From a checkpoint of a small transformer trained on Wikipedia: 25 layers, untied embeddings.
MLP neurons of a small language model. Each row is named by its layer, matrix (down: output weights) and neuron, and shows model dimensions 32-95. Each number is 50 + 10 x the weight over its row's rms, rounded and kept within 0 to 99.
After each neuron's rows, "raises" lists the tokens whose logits its output raises most directly, leaving later layers aside.

L12.down583:55 39 52 48 66 35 31 52 58 47 47 46 42 55 51 53 54 59 57 48 47 42 53 71 49 32 55 56 73 33 65 53 51 61 37 48 61 50 61 47 34 51 51 36 52 74 47 60 46 40 59 55 53 19 48 32 55 37 45 46 62 48 46 53
raises: " their", "t", " the", "tu", " which"

L20.down115:72 44 54 48 69 47 63 37 53 42 49 57 51 54 67 61 48 52 64 39 40 51 30 61 39 57 47 44 54 47 60 70 65 39 50 39 43 41 54 41 40 46 41 61 30 45 55 34 48 69 61 38 51 53 67 56 48 52 42 52 52 48 78 50
raises: "s", "if", "si", "rs", "ic"

L15.down149:45 51 49 36 66 60 61 85 42 41 39 56 56 56 51 45 37 33 73 62 59 34 57 57 74 27 63 40 59 42 48 59 73 64 47 50 55 53 49 40 50 52 48 53 49 49 55 49 39 49 49 61 43 64 67 37 50 53 54 50 32 54 52 44
raises: "ize", "lan", "land", "s", "ograph"

L22.down306:58 45 51 50 58 54 55 40 51 55 62 47 65 32 60 56 52 53 63 49 31 54 30 42 47 54 60 60 58 46 57 54 56 42 52 55 60 62 54 57 52 65 46 36 46 41 60 37 64 55 41 46 54 65 45 55 40 60 59 48 58 64 50 46
raises: "s", "sey", "si", "sk", "as"

L22.down728:40 60 47 48 62 34 57 42 60 31 67 59 38 50 44 46 46 50 51 52 47 56 36 66 52 51 36 58 50 77 45 61 34 47 46 45 54 54 46 49 48 57 48 55 50 42 52 59 51 49 40 40 44 49 46 55 58 41 33 57 53 42 47 55
raises: "\"", "\",", "\")", ",", "der"

L17.down454:62 44 57 57 47 74 39 55 50 54 64 44 36 50 68 53 52 47 47 61 51 44 62 54 46 50 62 56 46 35 61 61 47 39 42 68 53 50 57 71 39 61 47 37 40 54 54 31 29 44 54 61 54 70 50 33 47 45 55 50 64 48 43 47
raises: "ence", "ize", "ether", "ray", "tric"

L12.down193:49 60 55 56 44 55 33 57 73 36 50 51 74 49 52 66 53 42 45 37 55 53 53 53 47 45 44 47 42 42 53 51 50 46 56 55 40 53 58 46 49 56 49 41 38 55 36 59 59 68 40 41 44 47 63 65 48 39 40 43 39 33 56 30
raises: "\n", "===", " ===", "==", "\""

L11.down89:54 50 40 58 55 48 54 45 46 36 47 36 70 50 55 59 54 56 60 49 45 46 51 30 36 67 66 41 60 45 74 45 54 43 51 48 63 44 45 48 61 48 49 62 37 47 54 58 40 46 65 45 50 49 58 46 43 38 52 43 51 46 71 50
raises: "ivity", "ive", "ator", "off", "ient"

L4.down277:54 54 49 54 38 65 46 49 49 51 56 23 48 59 44 72 37 33 40 44 52 58 53 43 57 62 52 46 37 34 64 66 61 39 53 45 66 39 75 41 50 50 47 46 49 50 62 39 52 42 36 27 55 38 66 69 53 53 36 51 55 62 32 73
raises: "1", "6", "3", "5", "7"

L20.down370:70 43 45 48 59 52 58 47 33 49 63 39 59 54 51 51 55 53 54 48 54 35 43 44 41 43 57 42 43 49 56 52 50 73 59 57 56 43 58 58 51 46 40 40 41 50 41 52 55 43 51 33 60 53 39 64 72 45 53 68 49 34 53 23
raises: "s", "sea", "ations", "ments", "sion"

L22.down595:38 51 50 53 52 51 52 50 47 64 43 49 32 54 64 38 62 64 48 60 61 58 66 61 30 45 53 61 64 49 39 36 49 40 55 54 41 42 55 45 58 50 66 30 37 41 52 49 55 44 59 42 55 43 46 51 45 52 46 58 55 38 49 43
raises: " another", " its", " someone", "ça", " this"

L22.down674:40 51 51 50 51 52 51 62 43 61 43 47 50 59 51 39 41 35 42 64 40 62 63 67 45 58 27 66 41 50 63 43 34 48 36 57 68 54 62 49 32 43 46 71 45 42 59 33 40 38 45 49 48 35 54 61 47 55 28 63 70 52 55 44
raises: "approximately", "8", "9", "6", "5"

L20.down350:60 47 63 29 41 54 58 63 50 41 61 61 40 29 65 42 53 54 34 50 40 44 59 63 44 54 49 58 61 52 54 35 59 44 46 62 48 48 66 32 48 39 47 34 46 47 34 36 59 61 55 49 39 55 58 35 50 49 53 57 53 48 49 56
raises: " its", " the", " their", " these", " this"

L22.down378:54 57 59 47 47 50 57 30 42 48 39 59 40 72 40 43 42 45 55 35 51 55 58 49 39 40 52 46 41 51 43 49 36 46 54 48 47 46 57 67 56 68 48 48 55 60 44 45 49 53 45 43 49 64 57 45 61 47 48 22 37 56 62 44
raises: "\")", "\",", "\".", "\"", "=="

L20.down514:30 40 40 46 43 53 47 61 50 45 46 66 62 58 35 64 57 52 43 63 57 44 32 69 62 50 55 56 49 50 60 50 53 65 49 36 37 26 48 54 60 56 57 44 49 55 36 54 52 47 43 44 40 48 50 55 40 46 48 43 34 55 64 39
raises: ".", ").", ");", ".\"", "),"

L6.down483:61 45 50 53 58 44 52 55 55 70 56 45 59 60 45 46 46 31 39 55 41 39 34 59 52 66 33 45 45 52 62 63 47 36 48 45 59 25 55 38 46 50 56 60 44 60 54 33 45 59 59 41 58 61 62 47 44 44 21 63 67 52 38 56
raises: "5", "6", "0", "8", "7"

L12.down568:67 53 56 74 43 32 55 32 42 59 74 56 59 56 61 59 44 35 40 47 32 68 53 34 27 55 51 43 53 52 54 37 58 44 58 49 49 54 47 73 51 65 64 48 65 52 46 38 32 45 38 47 50 49 51 40 57 44 61 51 54 43 61 37
raises: "tive", "bility", "tiv", "tory", "table"

L12.down395:47 41 40 70 33 36 50 58 62 61 55 44 21 60 59 50 55 49 45 48 54 58 41 52 71 48 51 69 58 49 29 51 48 53 50 49 47 37 51 58 45 35 43 72 43 55 71 40 51 51 45 56 58 49 44 40 47 41 57 50 42 64 48 46
raises: "ral", "cular", "metric", "meter", "r"

L20.down759:41 33 32 60 50 60 44 39 52 38 55 47 30 59 61 32 59 52 38 50 53 52 38 45 45 50 36 70 32 56 58 48 53 60 34 56 53 54 56 41 53 40 55 61 44 59 52 56 52 26 52 49 49 34 56 51 47 52 39 46 60 47 53 45
raises: "rent", "vis", "vent", "vers", "ed"

L17.down490:51 38 38 48 50 56 66 36 40 62 49 37 65 51 41 53 39 46 68 44 43 48 34 51 63 62 61 48 39 60 40 34 67 61 47 37 48 52 61 56 45 66 40 48 48 46 53 54 41 66 54 60 42 50 70 54 42 47 56 41 44 46 61 46
raises: "})", ");", "\")", " Succeed", ")."

L22.down229:55 66 55 40 44 37 44 61 67 54 51 45 47 43 46 47 40 56 59 51 45 53 41 54 42 52 64 35 77 48 38 63 43 57 58 39 37 52 69 42 53 44 56 37 58 52 44 63 53 52 41 36 48 37 57 62 62 60 33 48 33 54 49 52
raises: "\")", "\"", "sky", ")", "\","

L11.down479:44 37 49 48 38 53 47 58 51 53 30 34 52 35 40 40 36 41 54 55 59 58 58 51 51 47 44 37 30 40 45 53 47 31 71 40 67 46 52 44 66 56 40 53 56 53 58 58 47 68 47 39 53 60 43 67 52 48 53 50 54 73 45 54
raises: "\")", "})", ").", "),", ")"

L22.down528:45 46 46 54 62 50 35 55 44 65 51 39 68 41 43 59 47 57 36 45 54 36 48 43 25 44 47 32 70 62 38 47 42 57 42 39 51 46 52 57 51 42 63 27 36 63 48 56 58 42 63 51 50 57 55 32 58 54 45 59 48 47 57 69
raises: "o", "i", "a", "os", "e"

L13.down112:56 46 41 58 50 52 56 49 50 38 54 51 53 52 62 42 38 53 46 61 67 59 45 38 45 39 58 34 50 52 55 53 58 49 54 62 53 37 63 48 62 43 55 61 44 62 39 41 29 39 65 51 52 39 57 45 41 51 43 45 52 47 50 47
raises: "ments", "ment", "ions", "rad", "rant"

L20.down4:58 50 40 46 49 54 53 42 55 48 53 62 64 33 45 65 31 56 37 49 60 60 41 53 67 34 51 61 47 58 49 47 54 63 61 49 48 58 31 42 37 51 37 54 57 48 65 38 42 50 26 45 53 47 34 47 46 30 42 56 75 48 34 53
raises: "2", "4", "3", "7", "1"

L11.down278:36 57 64 22 62 43 42 65 42 44 51 45 57 41 62 62 49 40 41 67 42 54 59 46 53 54 61 58 61 56 49 44 52 43 40 47 46 43 45 45 46 43 56 35 29 41 49 65 54 64 52 49 32 51 56 60 43 50 44 38 55 63 37 50
raises: " this", " the", " both", " its", " it"

L20.down677:54 74 56 51 65 45 45 56 38 46 54 55 48 68 49 67 49 62 48 28 58 52 38 55 41 43 45 44 50 47 50 53 52 47 23 58 67 46 57 54 38 33 57 48 57 57 51 72 58 60 57 46 35 52 37 34 46 66 50 50 54 49 64 43
raises: "o", "a", "an", "i", "u"

L2.down232:72 48 36 20 68 46 54 53 40 52 42 47 32 41 45 48 55 46 56 50 55 45 57 63 32 43 45 69 31 53 55 64 42 36 48 47 43 50 60 40 44 44 39 45 34 55 60 58 73 49 52 45 59 45 46 62 43 40 55 49 51 47 50 72
raises: "ct", "rt", "lli", "ld", "ese"

L4.down517:49 49 45 49 52 62 54 29 42 47 47 65 60 47 45 36 42 51 46 63 55 63 51 68 48 61 52 55 36 37 40 32 32 80 53 43 66 54 52 40 47 44 45 44 34 54 52 42 58 45 39 60 37 44 45 59 57 49 62 36 45 67 62 64
raises: "\")", ").", " Succeed", "),", ")"

L20.down438:30 52 46 47 67 48 51 51 32 66 47 65 54 59 69 58 42 41 59 31 64 55 52 45 64 48 51 37 49 54 54 62 52 71 36 52 53 37 41 63 46 60 48 56 44 60 42 48 60 39 53 43 35 42 67 47 72 48 54 55 50 44 56 43
raises: "ance", "ique", "ant", "ator", "ature"